config.yaml
num_hidden_layers: 18
hidden_size: 384
num_attention_heads: 12
num_key_value_heads: 12
head_dim: 32
intermediate_size: 1152
vocab_size: 4096
hidden_act: "gelu"
norm: "layernorm"
norm_place: "pre"
norm_eps: 1e-06
positions: "learned"
qk_norm: false
attn_scale: 0.177
bias: "none"
tie_word_embeddings: true
parallel_block: true
init: "normal"
init_std_qkv: 0.0301
init_std_o: 0.00501
init_std_up: 0.0301
init_std_down: 0.00501
optimizer: "adam_atan2"
learning_rate: 0.00105
beta1: 0.95
beta2: 0.95
weight_decay: 0.23
lr_head: 0.00557
warmup_steps: 318
schedule: "wsd"
decay_fraction: 0.768
decay_shape: "linear"
final_lr_fraction: 0.05
batch_tokens: 131072
max_seq_len: 512
doc_mask: true
z_loss: 0.0001
train_tokens: 676400000
max_steps: 5161
dataset: "wikipedia_en"
MLP neurons of a small language model. Each row is named by its layer, matrix (down: output weights) and neuron, and shows model dimensions 32-95. Each number is 200 + 20 x the weight over its row's rms, rounded and kept within 0 to 999.
A block is one neuron, or neurons of one layer that tend to fire together. After each block is what it responds to, as a language model described it from the Wikipedia text at the highest values.

L3.down91,192,184,210,184,169,201,196,187,202,211,196,212,214,197,220,201,206,195,225,187,148,215,214,162,226,227,243,187,189,220,213,211,218,237,187,256,200,210,201,216,191,205,232,174,181,230,210,198,186,195,210,197,169,203,199,159,202,221,178,169,206,176,209,226
L3.down268,211,194,258,180,221,171,190,198,190,199,183,220,196,177,230,186,228,208,216,173,188,200,173,219,150,191,213,216,212,199,192,169,201,204,162,211,234,179,226,189,202,200,190,206,223,217,184,195,152,192,190,230,202,194,182,203,182,204,213,171,231,196,219,191
L3.down340,197,191,201,226,220,176,211,199,194,231,195,188,188,173,227,179,204,180,211,170,225,196,194,192,172,192,173,215,162,165,189,200,200,224,173,201,221,200,221,207,183,220,218,247,187,205,224,199,209,203,185,184,222,205,182,248,240,201,199,203,226,185,206,225
L3.down446,198,212,212,175,159,203,217,210,198,206,219,207,176,154,176,200,212,164,227,221,181,186,217,199,206,180,201,192,214,205,190,210,211,187,227,203,211,208,203,197,217,214,218,200,246,203,204,192,203,210,211,170,223,213,232,161,181,212,197,193,187,166,219,252
L3.down660,218,211,185,183,193,184,216,185,186,203,214,186,187,166,209,183,255,176,187,216,201,191,209,197,243,224,218,239,169,183,195,174,185,215,202,215,208,208,207,185,171,194,182,233,209,202,235,200,181,202,215,211,210,202,220,204,207,189,198,199,220,175,233,218
L3.down684,180,185,217,214,175,164,235,208,190,207,175,206,219,164,215,219,192,224,231,184,205,199,195,188,183,166,224,193,202,161,203,176,176,198,183,227,198,156,212,191,203,236,214,209,223,211,214,192,198,212,193,200,204,217,193,212,215,203,162,202,221,197,216,201
L3.down705,188,202,184,205,180,157,190,205,206,227,195,221,204,194,202,178,210,241,191,188,211,191,176,196,206,188,184,217,186,203,190,200,161,182,224,227,186,177,204,220,176,186,202,214,190,189,216,209,191,197,205,226,230,223,177,213,207,201,218,211,184,205,196,174
L3.down789,181,234,188,190,199,220,212,173,200,164,209,236,235,186,227,209,177,192,205,222,203,198,191,208,194,196,208,193,207,208,199,191,213,218,215,195,188,257,203,220,182,167,223,197,233,186,185,181,165,205,195,191,230,219,195,210,230,215,184,187,169,173,201,194
Responds to: Modifier before its head

L3.down215,169,186,207,187,183,197,211,226,234,184,218,188,195,128,164,223,199,218,191,207,160,203,193,210,240,182,182,198,214,218,166,217,217,200,183,219,237,168,199,215,234,185,152,207,230,193,224,176,219,211,174,194,249,202,194,218,239,195,208,186,204,164,221,235
L3.down595,181,223,197,206,211,184,197,217,222,211,202,198,172,167,187,201,205,210,192,183,196,179,172,189,184,165,174,236,230,202,213,171,181,208,215,188,204,190,185,188,222,205,197,217,195,178,247,206,235,201,202,218,197,199,182,219,208,194,183,207,167,230,198,225
L3.down759,207,222,194,239,209,228,185,192,181,203,176,221,206,156,195,201,168,233,193,188,205,222,195,210,209,220,209,185,242,248,178,182,216,209,230,198,186,154,218,221,185,210,217,196,180,199,219,176,213,182,200,199,167,213,226,171,195,193,212,203,204,185,227,201
L3.down794,214,193,206,213,209,212,209,212,225,235,171,202,205,154,179,208,196,226,219,148,203,222,191,202,214,178,169,210,234,240,188,204,203,193,182,205,202,147,187,233,203,177,180,218,216,196,199,166,218,192,189,181,195,202,211,223,226,190,217,210,224,210,209,204
L3.down866,242,172,193,173,194,184,219,235,189,211,187,209,206,160,187,204,196,180,167,165,186,199,199,210,197,191,226,216,213,197,195,215,190,211,190,218,206,203,207,216,229,188,198,212,215,173,203,219,206,170,215,190,191,193,204,200,238,215,211,217,208,187,180,252
L3.down875,214,182,178,217,186,214,177,221,194,245,180,192,180,179,170,197,181,235,185,198,177,203,200,216,193,205,213,193,205,225,225,186,223,168,222,220,203,150,204,230,193,179,215,211,198,217,179,180,230,188,192,218,205,231,222,205,194,198,208,228,217,186,180,214
L3.down1109,181,235,201,197,189,169,207,231,216,216,203,190,197,188,177,230,239,211,211,200,213,186,177,182,215,184,159,202,178,191,206,195,230,201,226,192,238,185,205,207,202,200,199,224,212,195,202,180,220,184,193,209,208,215,181,193,223,207,236,177,212,191,210,198
L3.down1111,198,234,191,214,190,200,233,232,198,218,177,214,186,152,162,217,205,202,186,179,173,214,194,193,211,179,169,228,220,208,183,201,216,196,192,204,246,206,211,213,213,176,167,220,185,164,186,208,220,186,177,166,193,204,201,209,217,206,208,198,219,195,163,233
Responds to: Last-column table separator

L10.down8,205,203,205,190,208,229,213,192,195,201,193,208,217,168,188,195,202,171,158,228,204,198,209,230,183,235,226,217,246,244,177,178,207,201,199,197,173,246,184,207,233,241,222,191,195,187,182,170,222,227,180,200,184,206,186,155,183,184,185,189,157,192,202,183
Responds to: Final table row cells

L3.down90,207,195,188,182,224,225,187,193,189,219,229,208,155,260,224,187,197,211,191,225,228,182,233,203,205,192,209,165,180,217,181,203,172,151,198,208,227,211,223,168,205,227,208,230,220,178,191,171,193,232,180,196,164,206,211,187,189,221,210,186,179,208,195,173
L3.down113,184,182,203,176,212,183,176,223,218,214,173,212,199,265,236,197,226,195,143,213,212,215,186,194,184,155,183,190,181,172,203,180,203,244,200,207,194,223,212,194,180,204,201,183,196,231,169,204,200,217,214,204,206,160,193,235,186,181,187,197,205,208,213,200
L3.down282,200,201,161,209,206,228,187,199,193,189,238,199,202,255,238,201,224,193,219,243,195,192,204,209,236,193,218,167,198,167,183,164,215,209,200,198,197,219,218,168,194,230,208,176,208,206,193,211,186,217,172,221,192,191,200,213,167,189,197,210,178,213,203,211
L3.down428,189,191,233,198,207,213,172,206,193,198,198,164,151,221,217,228,216,183,174,205,215,209,159,229,184,199,215,165,208,204,184,175,250,216,187,218,185,207,180,203,212,220,185,202,192,204,196,216,199,216,189,199,198,189,218,211,187,209,169,209,208,212,205,232
L3.down475,203,198,211,224,176,185,225,191,211,191,206,206,223,241,221,241,228,209,235,212,188,178,200,181,180,192,186,187,201,196,192,203,182,214,203,154,180,185,227,214,173,197,212,173,218,210,183,234,188,182,202,212,199,221,218,207,196,178,209,201,174,210,219,183
L3.down485,189,208,212,206,194,214,239,217,217,191,199,195,214,192,209,247,196,239,204,226,182,170,161,185,215,189,152,185,228,173,208,200,225,194,185,186,185,211,205,205,193,206,191,202,207,180,198,238,193,174,202,191,219,224,196,200,188,235,188,230,193,217,216,179
L3.down519,191,192,201,216,213,191,243,216,184,221,201,234,204,175,162,224,178,184,185,189,203,165,211,202,221,195,209,214,212,174,186,168,222,192,177,204,187,186,181,219,215,193,202,221,208,180,196,202,210,196,232,175,192,212,188,191,216,218,172,172,191,193,167,214
L3.down957,198,202,200,233,168,218,213,213,205,181,225,200,205,222,197,250,201,190,188,207,205,197,175,197,218,199,197,215,178,168,202,230,237,192,230,195,178,222,204,183,224,233,199,251,188,214,219,210,206,241,214,204,195,187,238,197,173,189,190,217,174,197,234,168
Responds to: Table row-end pipes

L10.down229,189,194,212,206,201,186,199,215,208,220,216,201,217,187,192,182,194,219,176,191,218,175,198,225,185,197,176,165,220,170,196,207,220,216,166,207,236,200,170,205,223,198,196,220,180,186,192,182,173,176,208,191,210,209,207,213,193,236,222,193,261,238,175,203
Responds to: Coordinating "and" in pairs

L14.down18,208,200,203,206,181,203,206,219,188,223,202,179,170,193,192,209,198,232,194,212,210,179,195,209,225,202,205,179,186,200,238,228,186,212,192,195,186,210,198,195,198,188,159,173,155,201,177,206,237,211,163,214,207,211,220,205,179,231,207,221,203,198,176,193
L14.down116,168,187,213,175,196,235,187,233,185,209,185,216,170,252,211,238,231,205,187,209,190,230,186,166,203,227,194,186,225,179,183,168,202,204,177,209,167,217,223,196,213,244,173,149,194,217,191,198,189,222,211,213,192,200,203,213,185,198,206,184,218,168,210,234
L14.down325,195,208,220,235,210,173,174,244,170,214,201,214,221,203,176,182,196,194,207,189,186,177,191,176,175,192,203,196,181,188,200,216,230,179,214,177,225,195,209,205,183,176,196,204,163,215,194,193,242,201,207,176,214,169,207,186,171,190,212,288,224,166,209,222
L14.down413,211,192,218,202,223,203,171,188,188,199,187,185,215,234,160,186,189,211,187,165,213,158,173,181,185,210,182,180,187,195,195,199,212,191,174,192,151,212,221,182,178,192,182,203,191,198,200,198,223,192,235,200,175,213,204,211,246,208,194,201,216,196,236,219
L14.down481,193,190,209,204,189,173,204,184,181,167,190,208,209,189,190,209,233,190,198,192,179,219,217,196,230,191,194,205,206,204,207,207,190,202,165,202,199,227,194,176,200,198,195,130,199,188,217,221,212,193,234,192,236,217,208,194,197,203,220,184,192,210,179,183
L14.down632,214,205,181,194,194,219,200,208,164,199,229,176,197,166,182,189,189,177,200,178,190,182,194,209,233,198,175,178,172,202,184,161,209,181,189,197,239,186,191,224,215,217,185,209,205,229,209,204,195,195,224,208,200,198,203,182,192,245,191,192,218,191,201,225
L14.down845,212,221,186,161,207,201,200,234,222,190,173,206,201,257,169,212,204,193,203,169,229,209,179,196,220,211,217,211,165,148,201,198,183,208,184,213,223,201,188,216,192,176,221,200,180,187,224,169,212,176,181,197,179,217,232,198,185,218,209,176,209,187,191,214
L14.down1025,242,197,179,177,202,188,204,199,211,194,184,243,232,198,213,182,185,200,210,171,183,210,190,204,230,171,181,200,203,186,185,186,223,165,207,191,197,217,187,209,227,193,205,238,212,193,171,206,220,225,207,181,204,206,208,181,199,203,200,226,186,220,226,218
Responds to: Table cell separators

L3.down79,214,196,140,211,209,189,164,185,176,222,207,216,222,195,181,202,208,195,188,207,234,207,167,244,195,213,245,174,232,159,217,180,163,179,211,196,211,234,198,214,220,187,199,186,179,245,234,211,220,195,189,186,151,217,208,225,218,219,204,198,219,204,179,189
L3.down237,217,187,192,206,166,216,208,188,224,195,208,225,181,183,212,215,216,180,197,209,180,175,206,229,188,197,211,205,211,178,203,199,236,195,233,170,177,191,198,185,179,198,219,232,246,184,192,225,197,194,182,177,190,226,185,165,172,201,193,212,200,161,194,210
L3.down465,234,167,206,188,194,182,206,201,173,175,200,215,193,188,202,177,168,197,184,170,198,205,213,254,193,216,217,191,249,173,232,180,185,159,205,180,256,201,197,208,224,196,168,160,208,227,210,149,220,198,207,191,185,191,171,214,198,188,170,211,185,187,174,219
L3.down708,209,205,179,202,210,212,180,174,181,185,218,208,201,188,216,184,193,247,186,239,227,209,202,198,184,200,205,206,188,207,187,199,179,190,214,164,172,225,230,169,193,177,194,207,207,190,190,225,169,211,192,211,233,220,198,199,193,197,210,192,188,183,186,193
L3.down728,196,203,201,207,190,190,156,196,206,192,233,217,209,201,206,195,189,189,203,161,170,226,207,223,174,206,218,201,207,181,210,192,181,193,202,189,178,186,194,178,205,215,201,214,207,199,171,204,219,184,175,178,202,196,182,197,173,191,152,170,179,186,198,176
L3.down730,212,195,199,196,172,187,182,190,177,206,189,196,203,181,215,183,207,212,219,188,209,208,204,215,212,216,238,216,269,183,193,197,176,178,154,235,178,199,212,172,200,211,210,173,173,232,198,188,196,195,221,199,193,154,198,202,176,205,177,200,186,204,213,212
L3.down779,175,223,179,212,200,203,189,217,232,206,222,201,209,186,181,199,222,190,174,202,205,206,227,201,205,196,163,239,188,193,180,223,180,165,257,213,224,215,207,189,170,200,194,193,217,180,217,139,196,196,200,213,181,198,205,198,204,205,206,203,185,189,207,204
L3.down1041,181,196,163,216,167,221,207,208,191,180,229,219,192,176,159,227,224,178,209,199,205,177,196,232,212,213,209,191,198,237,194,217,232,206,235,165,208,173,200,202,210,179,222,190,223,171,179,191,211,168,210,194,238,196,214,195,193,171,165,216,211,190,206,207
Responds to: Row-start structural tokens

L3.down186,223,217,180,212,187,178,219,204,210,176,201,184,218,125,179,218,239,163,209,188,188,185,198,204,158,184,192,223,221,192,230,192,223,185,214,192,178,200,195,191,204,200,206,200,206,199,195,207,203,177,207,204,188,198,194,203,208,199,177,227,216,172,178,187
L3.down234,209,211,195,198,185,212,212,211,211,184,214,190,202,157,218,219,210,180,220,204,209,195,198,200,187,191,203,217,238,199,182,192,206,185,223,197,191,175,210,180,212,222,186,212,209,198,185,202,225,216,201,214,193,202,174,207,173,171,205,232,206,182,201,221
L3.down529,196,212,195,216,176,179,207,215,221,217,212,192,197,144,189,202,221,163,213,208,240,186,193,207,179,181,219,210,223,207,219,197,184,163,241,173,211,182,202,200,191,216,225,212,224,166,192,190,196,189,187,201,171,206,211,205,173,212,214,212,209,174,220,185
L3.down533,196,200,194,188,198,205,217,234,188,205,208,206,178,169,182,191,218,168,208,188,228,177,202,210,206,182,200,209,222,197,178,189,207,173,202,184,235,203,204,190,206,198,217,233,234,185,183,202,205,219,187,177,169,213,183,205,167,193,193,204,212,220,174,201
L3.down556,201,210,208,214,183,212,219,233,215,207,203,182,198,131,192,196,209,167,204,199,191,193,218,195,167,193,211,217,234,207,217,192,205,175,218,191,202,200,196,180,211,222,195,220,242,198,212,196,216,179,185,189,198,221,202,197,185,193,180,239,196,173,196,192
L3.down630,220,198,212,207,200,196,202,219,226,200,212,180,212,162,171,190,205,160,230,209,206,191,207,201,172,184,223,224,246,202,214,203,209,214,225,185,197,204,219,191,199,196,200,223,217,174,201,179,192,204,212,185,200,213,182,187,162,174,200,230,194,173,189,230
L3.down707,205,236,198,203,211,178,218,225,197,182,199,188,181,131,169,225,237,164,217,190,206,177,185,207,193,188,216,217,225,198,203,190,210,194,219,185,210,174,208,171,194,201,201,221,212,172,204,224,219,205,217,167,167,191,197,213,183,197,197,248,188,188,214,226
L3.down809,225,204,200,203,203,202,224,212,223,187,214,206,201,136,164,190,215,151,199,180,213,181,181,210,161,182,238,223,217,178,180,179,205,170,238,190,184,198,200,188,227,215,205,208,230,212,177,218,232,204,188,204,184,215,184,213,196,190,189,260,201,176,190,205
Responds to: Final pieces of split words

L10.down1103,176,218,161,193,197,215,193,178,231,168,195,234,236,186,222,191,193,181,182,191,216,216,175,217,198,194,215,179,190,174,214,187,207,159,231,175,192,204,191,164,223,226,208,199,241,225,212,181,206,189,203,187,219,207,223,198,182,198,208,195,182,214,208,187
Responds to: Before upcoming entity names

L14.down70,219,180,179,194,198,190,187,194,172,153,187,171,186,211,211,163,205,190,218,219,214,167,202,178,220,189,203,186,222,226,181,225,198,175,214,249,259,178,196,217,199,223,169,205,194,242,203,174,206,236,197,189,206,183,189,213,212,200,172,209,210,229,183,175
L14.down202,210,187,198,210,222,219,184,202,191,187,202,178,174,205,202,187,210,207,170,199,216,183,232,189,221,172,166,193,211,204,181,183,207,186,190,209,223,183,192,209,179,199,216,247,201,164,210,234,180,210,207,221,189,200,188,184,185,225,204,190,217,236,227,181
L14.down524,204,155,180,175,197,194,190,199,188,221,189,223,204,251,179,198,194,182,187,191,226,187,189,187,227,213,179,209,186,161,198,199,188,161,172,212,199,214,224,192,154,201,238,235,173,226,191,215,184,222,190,192,207,222,140,194,148,220,194,214,182,180,200,224
L14.down663,220,191,196,188,221,174,228,177,211,211,203,180,235,235,170,198,197,218,191,209,191,217,183,198,199,200,203,184,169,231,177,182,179,168,191,158,239,175,197,186,206,178,213,236,211,180,204,203,175,178,171,202,212,190,180,184,174,170,211,196,192,188,193,184
L14.down689,212,180,184,235,190,198,183,219,218,188,207,234,209,216,174,162,183,218,211,208,236,231,191,217,194,184,205,167,194,180,226,218,212,185,206,192,179,205,207,196,203,221,202,243,194,187,219,197,246,179,197,182,240,190,207,206,215,189,194,196,209,261,194,227
L14.down919,204,202,215,172,244,202,186,186,184,223,204,230,182,223,252,178,196,213,189,195,194,222,210,170,183,179,210,189,165,197,188,216,213,184,160,209,212,211,167,193,201,156,201,214,183,211,189,222,215,197,172,208,203,217,199,198,189,230,227,160,222,204,188,202
L14.down939,168,170,185,223,233,199,198,155,239,208,198,198,221,193,152,172,207,195,178,199,216,198,210,195,198,207,193,177,207,190,238,216,180,201,197,198,183,231,170,232,207,195,217,245,199,196,178,216,173,184,176,200,222,222,178,205,183,226,173,241,205,195,191,221
L14.down944,216,206,203,194,224,194,205,196,193,210,208,213,232,243,192,221,205,183,216,200,194,225,223,219,170,180,222,218,198,188,195,162,214,183,237,210,162,184,189,174,189,219,193,219,207,214,223,188,178,228,239,192,171,165,156,239,227,191,173,218,165,203,202,229
Responds to: Proper-name word completions

L14.down525,201,175,215,194,170,201,191,207,185,213,168,199,192,243,187,194,203,196,223,214,221,197,222,148,188,205,175,227,182,187,219,179,196,214,201,219,169,210,213,205,212,185,207,184,178,195,190,204,185,193,144,201,189,216,206,206,197,170,212,189,180,203,214,218
L14.down547,174,193,224,174,205,171,186,211,219,214,181,178,206,276,163,200,203,202,223,158,166,204,211,162,236,213,225,180,209,201,207,195,194,192,193,215,188,201,212,245,199,195,228,169,208,173,182,195,209,173,196,212,196,201,192,229,188,190,195,199,186,180,160,223
L14.down568,201,220,187,192,209,192,208,201,165,190,196,203,251,239,203,201,194,193,204,195,180,187,184,220,203,235,226,221,222,200,174,225,214,196,176,221,186,157,172,165,196,215,217,272,175,189,180,196,212,214,185,216,193,202,204,156,191,237,196,202,170,228,195,213
L14.down623,198,229,211,190,212,207,196,190,191,235,185,159,189,199,186,157,142,162,214,156,189,207,222,228,210,208,183,224,195,238,200,187,221,187,185,173,213,215,206,198,204,204,169,236,183,193,212,140,195,218,197,198,218,183,172,186,212,210,184,198,217,210,172,231
L14.down794,214,193,190,184,211,197,214,211,195,217,207,215,204,266,200,215,209,227,205,207,223,214,207,189,235,200,195,200,185,218,215,209,209,198,209,187,189,199,211,205,218,217,222,167,191,171,215,156,216,188,212,162,231,180,165,211,178,197,194,203,203,203,188,180
L14.down830,174,183,205,225,211,209,173,190,209,221,155,206,199,236,226,171,179,231,199,168,172,210,182,190,222,187,197,212,216,216,207,193,195,163,161,211,210,203,183,182,200,222,208,213,186,200,213,194,207,204,186,227,173,172,199,182,208,179,216,195,225,200,207,204
L14.down1044,203,169,202,220,177,201,198,206,189,172,182,192,210,241,162,189,203,192,194,171,232,214,182,191,203,217,197,186,203,185,207,161,206,214,201,216,181,204,182,197,217,154,195,196,199,202,183,176,197,239,213,214,166,214,195,212,238,245,217,199,190,164,216,218
L14.down1069,203,166,183,212,215,210,174,237,218,182,176,186,214,231,188,189,172,168,170,201,246,206,182,214,232,182,182,215,203,190,178,183,220,204,180,186,225,191,204,199,184,171,185,228,192,188,185,217,190,207,152,198,172,193,209,212,232,214,207,195,228,189,201,178
Responds to: Copula before predicate

L10.down1086,215,197,229,222,184,222,194,217,194,186,207,195,204,223,206,286,177,192,196,229,192,167,203,218,194,205,194,190,200,204,203,185,190,191,207,220,230,212,204,199,204,200,216,201,198,239,197,201,206,210,213,248,192,202,183,221,217,182,177,204,213,204,211,226
Responds to: Table pipes and mid-word pieces

L14.down316,206,197,158,192,196,197,212,191,207,208,246,199,188,222,204,206,175,211,175,197,210,189,236,203,228,223,202,201,221,227,175,236,221,190,153,205,218,206,207,207,192,205,219,158,217,170,246,210,232,220,219,209,226,181,190,222,208,227,206,163,211,185,179,153
L14.down560,213,217,197,174,180,199,198,201,225,176,201,243,210,169,188,190,194,175,211,222,186,194,211,211,223,210,213,216,232,174,179,215,193,192,187,240,246,202,174,204,222,163,196,159,208,220,188,190,183,240,183,214,207,180,204,209,210,203,168,216,218,208,216,183
L14.down666,229,179,182,226,202,193,211,195,219,196,200,197,185,204,248,178,212,220,235,212,211,187,205,202,220,244,184,205,171,196,185,194,230,200,202,213,193,238,207,181,231,209,201,176,177,205,196,203,205,203,188,216,191,246,199,177,210,169,202,169,216,214,214,198
L14.down877,176,196,173,198,189,199,231,200,202,192,196,219,215,179,223,231,196,237,226,218,173,201,199,197,214,234,201,171,213,198,205,217,203,223,235,217,230,251,183,202,218,191,199,172,193,213,235,160,190,212,209,193,201,216,194,197,173,230,165,199,190,183,212,156
L14.down918,195,174,229,191,218,232,208,230,207,241,243,200,178,186,229,209,180,207,246,204,156,207,175,221,185,193,169,181,224,225,220,211,174,203,146,201,198,200,184,202,191,169,198,223,216,187,244,212,195,201,179,152,206,227,203,229,192,139,180,203,174,217,214,197
L14.down1005,204,198,199,189,215,188,178,165,156,190,216,213,233,185,167,211,202,209,190,227,201,214,213,202,209,253,196,205,236,195,218,229,198,167,178,203,199,202,196,172,210,189,207,158,219,186,212,190,188,181,189,227,242,193,191,229,215,197,194,197,191,194,173,215
L14.down1029,199,160,183,208,188,173,188,178,195,167,196,236,162,182,206,229,203,200,195,225,198,218,174,225,215,212,163,196,228,177,194,195,195,238,198,201,204,241,192,200,197,167,217,153,194,180,182,191,203,213,208,216,209,196,214,207,190,226,173,204,181,173,232,184
L14.down1030,207,230,243,173,207,183,170,205,197,218,204,195,193,205,234,206,233,218,209,174,186,199,192,207,168,215,227,207,197,174,210,219,207,200,200,181,185,208,226,200,211,174,167,227,201,186,210,195,226,219,194,200,215,198,210,205,183,220,211,191,206,163,211,201
Responds to: Table row-ending pipe